From a checkpoint of a small transformer trained on Wikipedia.
Size: 14 layers, width 192, 3 heads of 64, vocabulary 4096, 9.06M parameters.
Architecture: LayerNorm before each block, no position embeddings, no biases in attention or MLP, tied embeddings, ALiBi.
Training: a variant of Muon for these matrices, 9919 steps.
MLP neurons of a small language model. Each row is named by its layer, matrix (gate and up: input weights; down: output weights) and neuron, and shows model dimensions 0-191. Each number is 128 + 24 x the weight over its row's rms, rounded and kept within 0 to 255. Numbers have three digits each. A neuron's up and down rows have the sign that makes its largest values positive.
After each neuron's rows, "fires before" lists the tokens most often just after its 100 highest values on Wikipedia text that the model never trained on.

L7.gate327:102130143159123172077200141098118177139176152162128138143118113152099132116117142142116161133144130177078138111141138115107109130112107104108119110096109149106130087114112129127131118172135085146105128142126130121167142083157103116120126121123124130167112116120120142149128133132164153137107120126144105151103128176149154152122138142113139147105149076136139072128095126121117155130132125141108110096126163109170151059145124109142125118076118167173134122143086161111140148114136118195163116163151156105151138140115142077117131150096118141121111117121112146141157117091143114164
L7.up327:153149174088123126113134147095115134118175179098158119119144103141095126150146133099176140124132173138120096137122103152173144131140131130123166128139125129128141145128125109151116156144164091116109096141105143109135138047118104139106133140166131162169132118133147125126130150128118127080143167133154139168128114168099150139140159107140125067111106123122162121153168086140144104130156109124125140134111129115138099109131154098098103100095120147075137093159093147108128120126080111146099181144132143143131136122108097130113112130093124125090143142112112171161191133176146133119
L7.down327:123154111162113182142111153139122125127127078118084094108150101128135130132143161138132105132139113116125118122149096159176154101153125111127100121138131166082116107099102152072121086128152085105140124116099109178108110095102145115146111167151151141191126136131149153113137126127127138130128153173102152112156082077088123143111116089147134122137133157116148148138106126140136103119152158092162146115128158096129095100145136147159099114132168133103148154143146152082125151149125059146133148157137107166103120125145112119103128147119135123124149091111153082101166152144152095126
fires before: ", ", ". ", ".", "'", "s ", "\n"

L4.gate519:171118114113109127118131149141132114106122107121094112097135111081128115117115123179138162110125115129098165087094110148154121128116107179199094118137119131096136118119124114088151150144102130113111117138146109144131106122139188128131102156127113139148148112081137105124100141085130131126094122137167183104113106132110093118134144143167126128075127151114125124075045089075137129154154140151119135074146140158129132095120129125109151107135126129131085119162116121094117140126113110107127158141135127147101095139114165157147096123146150127123132104155120162087133145172173133152
L4.up519:133118081146114114123154172153153118162176095143168108102139136116131113120129101145156113141115139127147107118136087109155116135129158126126154147136133127139127137132185155145091128131079187097126092126155125133148134152092124147135119157154124104151133131132152151110096160120119130120118103132132159125105167120099114140170137167140122146115076133143115141147073143122133091096147145159158121089084090104176114130092116125131096128134093170157154121126125086091129103125116113133111113145108070180147078099153103140174118155161163123128133088133113100131152128154148150147
L4.down519:142088122147111141134131121118108134123156163134134156124135134179135089131097103134125109135122119138090133156162125127108105108174165134121148170129137118152151181156135139162137092105123110162173092157127114149155156118101163144134162116151111131156106141094139138144133119136149135132127143107085111145148155130134090099121101116110103081075103158118149134157152132113138128085137138196100160151120111117154117146109164117153040142121096106136101144107134139110113117068139110084083120109140183074109121113144120123122117104124137136137126160147114118149142100141133116092
fires before: "\n", "|", "and ", "Lab", "K", "- "

L3.gate692:121132123111130132143130120132111126106100158129089132079139103092136125103144077107148118117116161140155161094119131123119138110133068097139109116157140127144120117158140153115135088123129125171162125139129145092093151142119103117166161129171145112099131154108166143163111135080119108119132111126128144140176048125150109170118115091132104145147106169182138077097139129125092113100113115075131123122118106126176149132136129119121151116099115163119119133119123178100162153110142109152141102169127097111118118165110141085162186131120152108140123129147181130160115131144103131130
L3.up692:132111132101162157153177102164142178112095119159126166111102085150111136135127106096118096156134114102160124092150131126124144106122104127123175147128129091122139094136144157124135132116121104098120144139140120108095120104136127112162136147117137104105148147141146124107106109138100130123152067163157142162124069113137114120148178110138168132110125124126135089170130128123137088074122161145137093111088126099160111098155123138098107092108152168149134112122112161119179154093166087128166152136144106130112106128161170128125173103107137145149130115177159122144154122157092105112
L3.down692:137076111137160123125152129085101112139134110162170154121126133124168148158089140146096093106110119166142127138133108149111136085131070110136103144159153116136131125144155136138157132102105115112111133143129166181087140162093174141123146132066153131130133094123149091145153185182137121096089129144113127143129144113097159138124159103100114097124086088147106113133128132128097144093146093110124124112110128151123112145123134100095139075133148114122102109171070155128111105084140151111122147137160107139088155152148125165123137169156149154120141130132120102156148135152147125127
fires before: "| ", "|", "/ ", "by", "ord "

L4.gate743:132093114115075154102100123141123152140104136125097154105121114159095131161116113142147179154096142145147135123094147104141156144078118147149100152126114088116186126136154106131157117115124127161105111164106119132137125099112186123143146121145119144198178106116148093161118130110122167154150151132150111117148106141149064085149098156105161150131150121078159152129068133119132112139129123131107112121156132103135083127149101164124144150135110099143108143139120101161112113117120114128134167149149122101141144181088174121127127122132131091152136145096146123149106131098149100117
L4.up743:142110128094088150119110117177132092120159148161080148130108118128132102142174147137139180080115125145148121126118148119188154106116133148076137157160101132092115113159138112127121114154155142101103090153098124132166145164117140157141132166107081121185156111143159139119133130135114118150131139096115104107115114148129133115161067159142146175135099114126118149123121114111140122149114080164139120093097147106091134165134129122146185122118098124110135146124119123128086155110153146156106131069158133132157146131076142122150158098150104144137152146135130115144107099114156161123
L4.down743:126128095121157112139141125129111130077163147103120154126128122151130121108105183130094126095141204140167125151150144105163118117131122133100096135139110127146102127145140135172110121122132124160144097129166145147100130161036134143156137144149095142165134154130140140155134129134082099170118127104108126148156171102107106114146144109115144087125139125133167147110096137100083128151155091128066132129108132117112116136159155137128102108103159130124137176130129088127137168120143138095115101119116140155041156147122078145144140138142117110137122141116114136122122152135144103091
fires before: "| ", "- ", "|---|---|---|---", "\""

L4.gate567:120127142166099096114125104108135122139144124121070140104115141123150141183142103125098156148107130154146139118130148157127103141087105114145157107128137137105141123104064112158148127158129104132120143127094167162124128143143124145149148147112114155120187123103128131101104099134108104145141102093159133145163146070066117154092101138123147114084130121122121108087105145166139150121125139126157103090132134091113100114127133130140165154151110103131143103169075158151125150127096168140125129108087163134184105123102087139141119119074172120109120105099126141081146142101125107131
L4.up567:119139141139103134134126123145163080096107091157045127087108150130136116121178123108128160121124135148147114103101119140097093129105139131174105100093111141115099122078106152117158123131170111096130162106095135138113129116106106123126137138101101145118143111092088118099109141133076084114138120125127147157140100127088132121106132121137105116094121141108104112096087083131153134088127147155134137132142131114120115108124108133129140161142112102161121119121095123143113118137055148132136121123066141125122107110135087130129147152091190116124096181163115140111079093108105098148
L4.down567:115133079131090115113143148107148148104147121142085146143150145127157131151142133087068110131129144125160163133201120140135141087131110132086101129177126121126135136090119144116138106126071213096132107177151089142103130103087149160119088150146092142176155128152144124137149133154123155139131115131107129124123121100136105147118122106157166114128129127172121115139102137117151146143112146127086115096108134085144095167140170106126117098176081142104112110147094123144118132128123124129116131112138161105116103117164069142129138118114151098149136146135179142134146134127124114125
fires before: "\n\n", "\n"

L2.gate474:109123164135127098088118114113102126109102097125159119116142120146183169146121131110163114089108163106140140151131119144142111112101100115100117159098119143130149120141160118073137125107045087102169121127127106090135111152127121140148179130129113135137127116106135145121077143157150141099110149119127123100185131130117149099152172120156112117106125102153130121100110100106117128102171173122093123119119140127122145118126125102103128155119123112106107111143100144147123117139176092135117146136136091135153127077134127111111163143129186164105152101111201111114147134154102151180
L2.up474:126118131111102129144104137114106133131118152138165150105102119151157127113116143113117131094128169089137136157154106140131088087146119115069109104126089140129118127101110161096138118124074118119079145103191126111094126154122092115146115149147102150167143081119132191122144123126116126152123170128149108125160139145157095141117157163106146135108120140123118124128138124111140145112127101120169146134122101178154157096146132086125176160108092143112112079124107161158156131129101103119152101124120080122148135110156082141123130086083167151153112153117176121148129080138121096133
L2.down474:132117132092094104131151146169123182197140142150130127131111105101103128105141090126120154080122157131155117114143157157135088163135109112137122115136137100100119160119133091126125122140136133138126176142181120172077105107093103090143154115155110154148156163177094174112139159132101150088094139117125105116152092162123128110119141162109168149159112139142124153138114102129130139090102146115134150128122073075111100170129116104159166144109120106146117125105151128159140150157113106145134128143118090137123162159097124131154121097099098140152134157106119140101125089112133118149
fires before: "- "

L7.gate581:100112153154148153107133138135115135180111092103104147117149099142123128114143127115136146116133118070134150150103093108134111150112130145133108135146116156138136157156123137096155134136146097153097143130100149112135145146112113108109175110121167092190114126134134104108128117090169108090108120085152127153110120150124114120092128151117123103110139141111170090153137121146140141110158112111120065097142128104151129095105109119169150174166136129061154143171200112067159113155094149137133139124112141085160093093129134082128135112116126131121143123096104141137143143125083141116
L7.up581:081074129165113130084151168148126107134119126109155140072131103090121154155153121132156126172132114087150094130149109101134146118127124156140121153132146099093111080129136131115086140156141071147116134139087186142129107139121099145096155134158140138129145110144119133140121123176159131098089139109153126159112154139095151132156133110125093094112150119103156165151135129125120123118173144153155076100122099074168173131108113169121127122138178128114201129131140116096136103144101137132140153148110151089155137147129122113099127132115140153136157110137116130153151124155140153128
L7.down581:145155168106098129152136098128109159121164102128111125100143118140156148107108120097108124110110090184162141153140167124131134092109129110138095185097112129088143129131159115122137097109131110134161139128160102146131105069089099144097072160142118104145143113126123134095155127138124102117107131144125145137131111091141133109113106147129151132166157154158168139133093145161141135133194140064110116135127138125078095140150102129132142165117117107121121180120193095085121147156127146145153109097146099137110134151074108111154151111128134162118161142105141114149135143126152131146
fires before: ", ", ": ", ". ", "==", "al ", "\n"

L5.gate138:140135143072095138151117094093088110125129176153124095105125122147068159142119124181115160106137143152129094101113144108133128106118141129117164120152146141109164088119106104126123166132157141091169159128161121137124072085130105121142144107156111096124120132152105119154092121106143161112156096145113108130111150156136136106115115128151137102139123146134141144135094096135125126154114175131121096110166147129176122184146110116153114080140158112164144112144104149122100128106150154155104147111127154134131121111134140168099146171115104130099162037141110135147151106128156122129
L5.up138:114093119085148062128130086145087119139139161115142084090142106162109121137125118145149180116131131128134131119108095135159133100122180122123123095159136133104168135136116136131101135103117124144150125147104132125166086125157128123177145093167111130117138127157110104125112140103090150138094114126120086119103132169144131150098145139158124106111106091085142132155141090107106067128122142160148140138127138141139145183137153064134119138142164109140153112171109130129103133111102071121096138106107149120117132105135149083131149152133126125125135058105113114156168130170133097128
L5.down138:123156103116128131148130109151074142147130104177128147136141158130155170143125109098109135152137145095162093152169126175138081071127128129119102119114155132166116161154134139131143113115112136092135138103126076140129194108088141134113152087141110093123136132173124094150113118095077157134149152128107143126130123152127122117125128138118143169120138144097128158161103120078128136126133153095117089151138119116105111127137146119130169130112137155119164121158171125150065112148081161146140128098135087106085146156093112144124128089154106158087154134130093125123170116148118111132
fires before: "| ", "===", "=== ", "- ", "= "

L5.gate30:123157119153094132118101150060128167107096149098132178107121078149154167162147076097180126101153141118135123110119102094115099138173124122086116138148100100150126132152161111109145121129135064121177118119146092153150143140106124128117149163147123076110113155118097127142144079116108098135119111121116105146112187132146135176105162088135108164131153174118138100137149141142149134140136094123129139146124136132139129125096148108148101127110100133139106130135136136111156132137067140122123171153122145129119098152123145138115172110153120105147158167110119117149124137159163154145
L5.up30:161147128124087118131091125089140112156137118139128098123132075152131142145169149137138097124128146122134068143095128112140100137160110104064133130188110156165149153168084096164111152116085137134153114112153115165139112145128096140134160147157135120110121141106150118125119106136118145139143127110129161113136124108156091107090124167138141137159126123149125148105158128111130112114153073136136097072113076132136113131101172124124117145111114137147112154121168163080150119129118130111141153156125199155128127123099090115103176083160118124123131135136086169129133129157155132141
L5.down30:129122136134132149131164159116153087121112110145138049157142119135137113149178164115173092131120143134131115113094078109143160116086123120140108127146145097121143112078106141140150143126144125199096138110118147165096125118144108149136108114085128148099095114113130120178134164114132167126131121114111166156132172146130160109132134126112165104119109122130116141120093135091102123111111162106122112111086125135123065150120153108144166150126140097115134149124149113140132100154127178185158108118121108138120144155081130175096135124139144134151115124108129189121146105133100090148
fires before: "201", "| ", "199", "200", "202"

L3.gate107:101104135125139109126166134144147102164158144122116142143114165157151124162123143146158119096096134148077168155128149114105148103080172095143129135164108124112148108135129106104122129123127092131150134103106111171102117094140193151106163136138133112136084121176152138084070115124124149133148162138159168126114128157147168088154120141161114138129173126085178099142116135133088129138135129147153098140165120131120165123124134093121138133154115140131143126099064116132099100109126110114152096158117124161093117132121107138126111145123108134118091149113139105102171101124192129150
L3.up107:172132108123096125180098122136160109088146164140154128120157147131103134127108131148114156121140103111105088136133105137110163116095119130164126102105134148128111105110136141128148123110067142129120139162147162122118109151145136142153178129115134119134068134064149161126114122125170145079102158112126166087099110099151157135141096111131171155106116106103150183124170134166165115133095120132074097088119073127122090136149108124170124131141145112107107127108167142135138126172090100129135118121116118159118160144148134133105172151110152139111159137110117136136123139154151129169
L3.down107:137139119133136116077145141152135118116141122145129159142114109146144153135126138104091103097161107104122094148139100117147129127125064094126130138172147121086130151146103116122120124121093159155151142134150143104149153055181079127117120152124109124095076127151118151111104126148104151109124117113144146123088129143118120156164105107148140122115160197110124115189153129134136097138155092094088131091133128125121078167109125123121121103135120107120112157147136128204151139133134079140155163156107135146149122125090137166148151157153167120125097133134127122131101177128106114121
fires before: "| ", "|"

L2.gate617:094140153120122128119132116130092104154179114158118142112109132150150116098107116084121132086111110117153087117114169147123156147089155139108156146136116122129136116165132124093147109085155118100137130095169107152096137100094133119063105082128141126091094090119126132148143138169093170079106140099145121147113076196118155152161144158116070107148136159092117141127152137114125111111104152100108115092125069102118121124120138129126098110108110134139156125134113151099146134126120116157156115131106123125110136139114103096128133075153117147147149114127090100127086110145152096116
L2.up617:137129135156146107162134107136126162147093134179108132136113125119172143119107092156138119153123102095132111118117105170139158083104126122134169136132155198141122164119140123137078096097136104141118137141115095096115087112122146108133148187159129133123109117112128146139098145127123156129085104138140115140127102183185100151130140116134077144107139159083103118091115131118095112149108142118128105145108127137144121110140117113103109086172121142095127164112128112202154095112107097092136133126127133150152088109121118143148152137104170164131160124165166155131122127142123137179
L2.down617:137152122147106127144152087147130144118056082144102148148143174142158171153138113141128125151138158091125149129126134190114138138147144122150165104143131173108062174108108126152107097161129102126167117142157114136105162153113125140113118119130122172127126110094131155130120124118140135111092101117135105112086101169120175131168114131112070108137151158113109101143107124151108100108140112165098107155118102095173127083114132112125127121123117114120133124134087139114128099140127072147142135162124119170114162116126087144138158141153133143094140148159113143144138160131069146121
fires before: "| ", "|"

L11.gate514:123138124123162110128120170130091133132112145137168135149109090156114137128145102144120137138149165123088119078126127111141095114155131118113117141126144168121116136119198132129131095132088146139129143107150120139125130127090129118151101087127069171122113112132129113116139130094130140110183155157077113114154152119154142154143115131143134127085110103108141106150064108135149121109084109132109132144101187108092125153100084175109187154120135105149111138155137158139087145141143102106148133099173097157125131088112198137162117135151106125120136139107122125157153147168128116118
L11.up514:122076129140083145182121139149117100110113137101125139133119128114103177120126161117141122129127122129159113124129158144128115129099177131082088164124122158162116097108158135133094113156152159159078128100115128068106119098120119139123137168144096154088116139108157161182163119140133189129149111163130097150123188129101107107143108105145076146136156139127144113129134124126096117118112134145100092118138142112130147086147157079143152133088126085113180133116125109114112127140143097119132139146144131113165134127134164161162155111154086085110134153111114105120161102136133118109
L11.down514:139103090140117113153141121140128175118129156155096112121104175101131127134114124159150129130115150096163127100071115128133103100113144123116127145115128114139157132142138167128127123136111117154127120130107086135154097111076164108178115149154155136135094147101131083087110147087090124136122162157105167137146135116127120173199090168106144151121148134117137130102108122136114150131166157118121113138136181097151091172144127143139157161152144131126122073117120141124156104134113136105114131102105095155143092153088142118105081130104149142120143101108081117094158113151182150109
fires before: "- ", "= "

L2.gate156:062121153113096099127121154128165158103108125146110146126128109108148136106102107099138130106097133131148129099122116146136115144109126129132119143142129085143107110119112135127127165115127092096152149102137089131124120106094093135166113195082160127077152136105137124161158143104113079121150136151124133123138113139140165111120132106145151160136135140094182128065169108088136118145090131121160137117133122123162138123151129179101148189137129167085115138138135137156116136117152125154174116120127074192149155095127100126154147138170151104105151110139147113152143143092137112106
L2.up156:135127179121137140109134136112144115110181124126081119141101143128133150155168127104142130127164144162200109115142136124128104135108144114125125091097122096103098134115105076101128140182159148120150152107163096130118124124140127134155106166134097106149157157109136164125133163136092130137107116182131138116136111138124047134144137150147134142085115099157160127127162179136116092132120155097165129114118124131087113142129123165131153129092143130136131129164113178174158150090113045163176128108128124102143135132132121132144120142145165114133115110144131152126159117113108124137
L2.down156:139160153108127111094155139090079134152117158111123102120118131156096149161162132126095101176136065107120144169102146130174186094126081151127164128154122121113158177125143120152125117127117132127068160166131141124100151105112136093156122125146108129109118137114162114097131151111121128086074120116151132107135119159102111156110094145116128118145133125097107115162138106135122156106161119141157129142147147086118086094097144091131156126109107111162127105137149102173133122149135075154141168128146146145140116076132111146169169137086137113145146146133120146108115132098120132142
fires before: "| ", "- ", "by ", "in ", "|", "– "

L3.gate226:148117080132167160143096118184167154157121129135124120113118161094127109152157141128176137098130113133143159094113126103145086156109143177144146093122150110150109139105147109105164075126161085142111122134116097144158154126095113136111164155129095154136129110092159112143094176173097145131157117146138128129127102167096107153117146138146111137144103148111143102114082157123120145133136142131153095100167088120106133096162123095117163088145113130166086130113108108110128180125117129111106125112146159153166134121167156127156115171158130099132120117127132112114094133087132157139
L3.up226:105138123148117142122126092108178115123112109119124111160109155109128142115185116164139140090142102155145097131122104118073155080128161138141142115127155142131083143137151112145199156144147090116109129117103097146150096115106157133129142149095092139102136177131141099122150115179146112150098100094171131105113151138131115132152152135095125124112122125136130151092158138125131117104182113129122146158140147094126133112116124086129113160097099097144156099133111124093151099122063169150105136150067121164110115124159160132143117174096115105123151141098143137151149141143146160139
L3.down226:128104130128107110099134113131119123120130161098072132139122158123173169173134134119102097131167182128175117141142093124109107124138115125110105174121105118142102140173128143118133129102116135100128124126092080146127150153098154114103094141097204123144116166155160149160099116120099117122113122116148124137157153106166130177165141121177109127101109137140149132120095133113138147140117139121101103128113125134141149108152115156094114155101129128144197113140060130125136088141109102113128143150127174124102159106149078147157110102125123149129137181135080119114144156122137136097
fires before: "\n\n", "\n", "the "

L2.gate140:148143134123131168147127171142153102111158134182179144139137128089096129133092124081128126131156138117137094133174143114130138143120100168123074113128101157107131115106134155146140118091148168126112141110121147124139140095137107181119101123112170157124150130129151139122141109136105142140127147142104165122105107124101104127122148153144134173106132180149098102112108129147172129119094146110146133093166145136146086126102137170101151075146091146120163149148105155138167147120152103098139110131129114137162109083128107108152118131126174155069107110087145159154097149129149101091
L2.up140:084156113130148110124113115147149126146150096170183120136116093124129081096091130117129147121123128139141120158086100103114175107156139170099135130113138160156136142142181124158141160126129124077135088097183089107141097119135127142155164171157152142171136141107101144123124108127120122124151114177122119132153105174170123152176174127136135131074140165109129106123116107108154097120115134158148107109154133102133131118118065145121144146145167139163151125185122127142134145133132123124127112133128162126151124118171146126158148086138138134161102134128153119094112140099084146104
L2.down140:097128087134112103069127155129121129149143150153109149148138173141095092115138152123130151122106144110083124119146117148144109138134133118096173147138108120119133136128143144136145109130089118098107131118105127130154126177135199134114183133112077125175148149134074146153121145124090104122175143117198088133153145102126151133113113137149113120121150116129115126135080123104129126117128121104114109148091144106115097098089138113105107141130125081146098138117168112163136153130106132121148211124137140137136133140123162146128123169135127169120185134113098115086103136147077111135
fires before: "| ", "|", "e", "\n", "% "

L5.gate232:118089151102130075112123123084147154131057124168129145129124141113175142165123153148114121110116176142154132137151164109123126136120104121130121131131122137124138145125181111108132075112092158120097147111150160161115076130120149180172147146122092118109094161109151114116126124145088133108154142130162137106095127131192130147154087132089125116117112136162106123104115166152092096137095108139122134154101119110093103134122155156144113166121119099137106113138100124113090120130145127126110173139129109124146137114124094171145139143152177134153146116081162160152138146169124104111
L5.up232:168118120106110098107113144097141113144107153113084126146139086125145134125167110127140183115080124124147138116113122122142123137144113192113125133117129108114134106142126186105162139127171140121130148104112153103131134184080150186143102119150094120156141131138132140174122114114097102137133164149120104169135104138140111096118138173086103103082109127141166157161110116126124161097085134158140124128101169138117088136168107142089147114102149093133113070140134094115122137145113096110096115151183148141166122122122171125158113121120145151092165122128128124135115110130127093128
L5.down232:120142121127125127124137099153114155099128144147109129107136123134117133113127088183125123133129136151131097125120098117183126118118151144106079134143160102183109139146151151154138113109135137127114101117131082145098108150120109141105132096159080125170140132137115129132145087062119120113121123145128116178132179099133162160124128097095161126124159156140156121097083120128101162149136143161157129124144138132157100130142176117150127108115110087106111088095163134160091136165144113117132136117131121096086154158115093111181153141171049120117141176135115105131133158100132108148
fires before: "- "

L3.gate440:145120141121119144136146174136105127173126122118123126114146127106126134101140057123108132099093108123124149153166123147110120137144097168124138095147146111118116165129096179092145089106105128140139118166179131101141098146094124120140143104125121165100144128144097169106157140190144139122126155119159121153154163093134110092170112143104153140153098104104118115122146091097123162091144093101129092132134135097090101125125083143110136126125117117103121121149107124117153093155151116123128196157129119169183167132108111082162119146159132100169145102135151096142142123126110129142
L3.up440:123128166126129142110142101128144118176100160150123139116091116147141115142153104100093140056135116109100112079142118151142161151130100130099128093140131095159159151129168161124142144113154137115127129138146145069113130139103113145157152159118095152143126112180112182093190126099108151162118119113141091137145135176133100161104137120099107084098119113133100120112169088121117172134097144128156089127091114119131122146130116114138119182129122101119150113115139156175132121143166097115148149117154174124146137110184130120158110102136130110147148162142160138132101111127133149112
L3.down440:132166154089104066102131127134141143198093156146141129153137087140140156101131083143150131101118131117136176135148127151145131142115109122101128140139117115090145084096149123121171123111160128119113128159169090111116096138072129142120139096141130181099119121195120134162168122126080157121115127130106093152134124135112157123171139144133165111106126154161102098114153106112130142087146128108121140130122081113153082140144111126155116136114110116179118096085142119162116132109143109117133117163131128144113175143113097104142089121153150080120154153115111132106110113162115128139
fires before: "- "

L5.gate398:139137172104112135151147153088126107136103082132138169103157109152145126126114096146167144141093148125101144108119111123151160166064162136120149181170148098125132111052109113174119148151129105115125096126112159159099137151127095157127071156101114093170145131151141150102118109122081133091202140104120178147124137132133125115126142135137106092115142137131107136123133114102109145122177105132150113122153107159115132107123137160150147126088114138143114104150118166139175124117104100127126122125130134133156134128138149121133147091131122122105149099112112164093156123143087087124
L5.up398:122111127149121186162106136112098145117177112110123134168116134132158122186135168142146147128133121118061129157120114151142147177116100148123117150119091105137164132102131116160112110127113100117101118112094132123124094094144108127130114102168124158106114140108119114162146111120164072116164073114127137146108118143146127135127141168152145132137135113117081122164135117110157122140133131139120105129131096131125091129132156152135144096131095071156120094138183138118133127095129138102152130137169138116140052132108127072113179109163158185121127136173119133146143152121101107125
L5.down398:140117115107169123102082165132127115134103126172117140113128133144076173145114143130121154131079124126132135134144111112147146129116150119135131122137129125130086172133087151079111103115151130114142126103146123121126123133122092181123124083127138136133134121131055131112138135113132097129118123085148150135106095127148148160082110185130110124125138107105144126122120153122151118119136104157140060130109131179150120109145145150167122116118141101155114085150147120139158137150144093101086147126182111138119122130128143122106099171159133117167085127122152116115195183140170069147
fires before: "| ", ": ", "November ", "– ", ". "

L3.gate162:142163109119116159127139123117120108158095113144112120084106117128111153166152118151120145091138122095100113148141106087155144157129108128103134105104086138110177129136113157119148149119095098130122118140127115155141132110157200145140146094087135143107142164142142136120090096087150093140096090125114142102155103114138141136109166141149155116117124159093141126119120098072136146128157159143195143108113145114163097120162121120132118106134146124121135107161160128167147130112128119137096082169165143093144153135147176121094090123132124115132157157091087108135182161167142115129
L3.up162:140107137145124132145117125152147127123155151139151154120133109147088098134145113137117088137122164142129142154124053125111089095141115120143132081131132138109164086099136115099085130111100083121150141136123113101171134115154133146154153100141123102132106159130152103094176092116120145116125090152121130141102118100097099127127098126150157121157112147133183162120162173126143122128170141146096158132078116122151181143117138112135108113123155125096127150179128146088116143117132138152122113162172122130146110158120106118104124145095151088111126090110117154127164146195186153106
L3.down162:109150107123094140122147156092150121153091148104100120139100085156145144137155109153165106162074106142114134138133135078109157114133104139169135135164108114156162195111113115140108133134126139088176097139148158118123144119101114141120092116113124129104151101136120137125106152118106188103086099176171142142154146164130206136125124122128105126105140144156134102126124107155145128126112103130176123080122129147124158072135179129149143125111107090074154106157113103127129120124122153166142121120093083147133132147122123107114129092116109149126142103142128145141141156126105101130
fires before: "| ", "|"

L3.gate414:151125133147130172153172170141144142172136162125077157122114143141152140130077142106121138144131123137130117118129105173120132151129146155102115117181142155122124142129124097144158105144112128117147125091179120142138139148112134132132113161146162112126148126141151121129133127098114110144173155159135106092119110110154101160137082093132150121157144165142140131106134141070155163139132105121145077106152104118153082138100122116109125122090152119122075132147170117147142120112073140117126110121156139068134158136132145103157090176119057125139127127143059128084119122130151113131
L3.up414:152136100126098115111135149111141084128136122107130117130115114154136095148131139149132086147084137109104130067168137156165151156124120142131149137182132118176128109163135116146142111146092105130144140139130093136129145103142180173090111157115114092152111139172129101118090148124101111143148152144140133114178115084160109082119096128111159141100114189142119148124126141118130128173100162153127140110090108114146134114087131127117118113091143131119105144125125156103163125149153106175072082155154127075137102096110156120129102157097148145109117113089118138108144103134155100137
L3.down414:116129094127125152108172153131117152132141087089151133123093102138122139117093152114150126130116092142138145124114133127110096119127160131144108101106155107171103142133092112141130190164106121126124134100154113139153122149032076153184092111137120099101132178151177106160123136152111149116156090173124117140133155116120123115155136125117124118127138146138122120135166120118076136146143100123156104146131163134087142132126145154127135143127129167094123170094138091125115153129113172142185133086142116141095133145134108122117118126081151113129182116123115094090110138087137125131
fires before: "| ", "\"", "201"

L4.gate357:108156133144155126101087153090125150126147119153100147126134130167141131129110093117150127142096141084129152126131143078111139081128124101086127124115109136174196181150151138113117097109078070111143145111150136083112141143109130143096117168159126126135126097122105160146118090113138151156140145111117128105111120120134155165104108135146135129135146131121127126161120159146136079165136160103145152091085113110134145130102087137117090109096093122081149113112108144106139120152148125145093150147122102080094094135147113127102127144156107109163141145099128123142174168167119111175
L4.up357:127129091106167148141119115100126148099156122119112136109127156146129097099126139159073151133097106105136151129156149090145144089148115107147133149157092107120117125116114116144073119094103082118096185133131132112101119098107162135121099080133135111123101097112133119137132104165138140112123128114150129143137134097131140147081060122085126123107169154112104142114114132155151099145140159094160128197126136081139138156094084144112140135087089108091099169145108111135122130102128102110071124143137087087100092157114126116137139120099134134155137096137113131150157122157105126128
L4.down357:137146089136117112118138118132162154151108131116066162165121139176112122136139176145106107102150141127093104148181110119145112074164176107167166145128123147124123157182113137126073159126098117105127071126134093099117162139098111115108120136124100127126139153120155119124110126113086136133145121127116143125118140116137129129109148076183109142125137139173104144132138128154119132096123138139155143144121107097119113113167171139111101097129139153086098137157075114142135136135135154101100115128104139191103126117167077138155084107154146131136090133141122100120151138169124106117
fires before: "| ", "—; ", "|", "−"

L4.gate73:116105142142164127137120156141178090099132119113124142160132113127158130116156121135099157153108129120168142150146092119134137150132136153150145130126090159149086105138134088100108121145157085123117144107167098154110161133093155180126115104119137180176135137119116108146064146103128130116128109090131107147118123133125139185125126129107141096166143108121100134123095117106188108108099149103158088134103112131102117069118109179107133141109116148125125120116088135147163103111106140166123133099117125140126100126138111155150095173102153072104109080100140159126110138089104121148
L4.up73:116111095123156128086096086145162087102149102112156113101148085149093115167141134160173153157113139124137140108132088140152137095078135099124130123168083141153078134104125135099126160108160089118152143142110137138116117160139153157120167111061127167176137148109138160113125120144143163122164128108148135124110104119150095124127124131155123087135140102134114124131134125125158168127138148172148120098141112127144105068113156133097122124150125134136142134101100094107116138114085105153096092080138162132132098145135112090123086142097152097159113124121112116118116128179143128100
L4.down73:143150130129097123115189109161078166113184116132126152138156155178151133133148121117108125120143125129138128111176090114124118118158181118119112107143140148142128151139108119130143122118101131081136126108105127182108145118084157171122121142134101066143171143119157140142106163139104147098161108132147145140150153100133145127140134121127154137151098140115135129133116122050147118136107114143065160162093125173062118125126150123110134125141119102142124137134079095139072119141151145166144111112163144100106137132135091124157110128108119129087112107138124160107137139111125093102
fires before: "\n\n", "\n"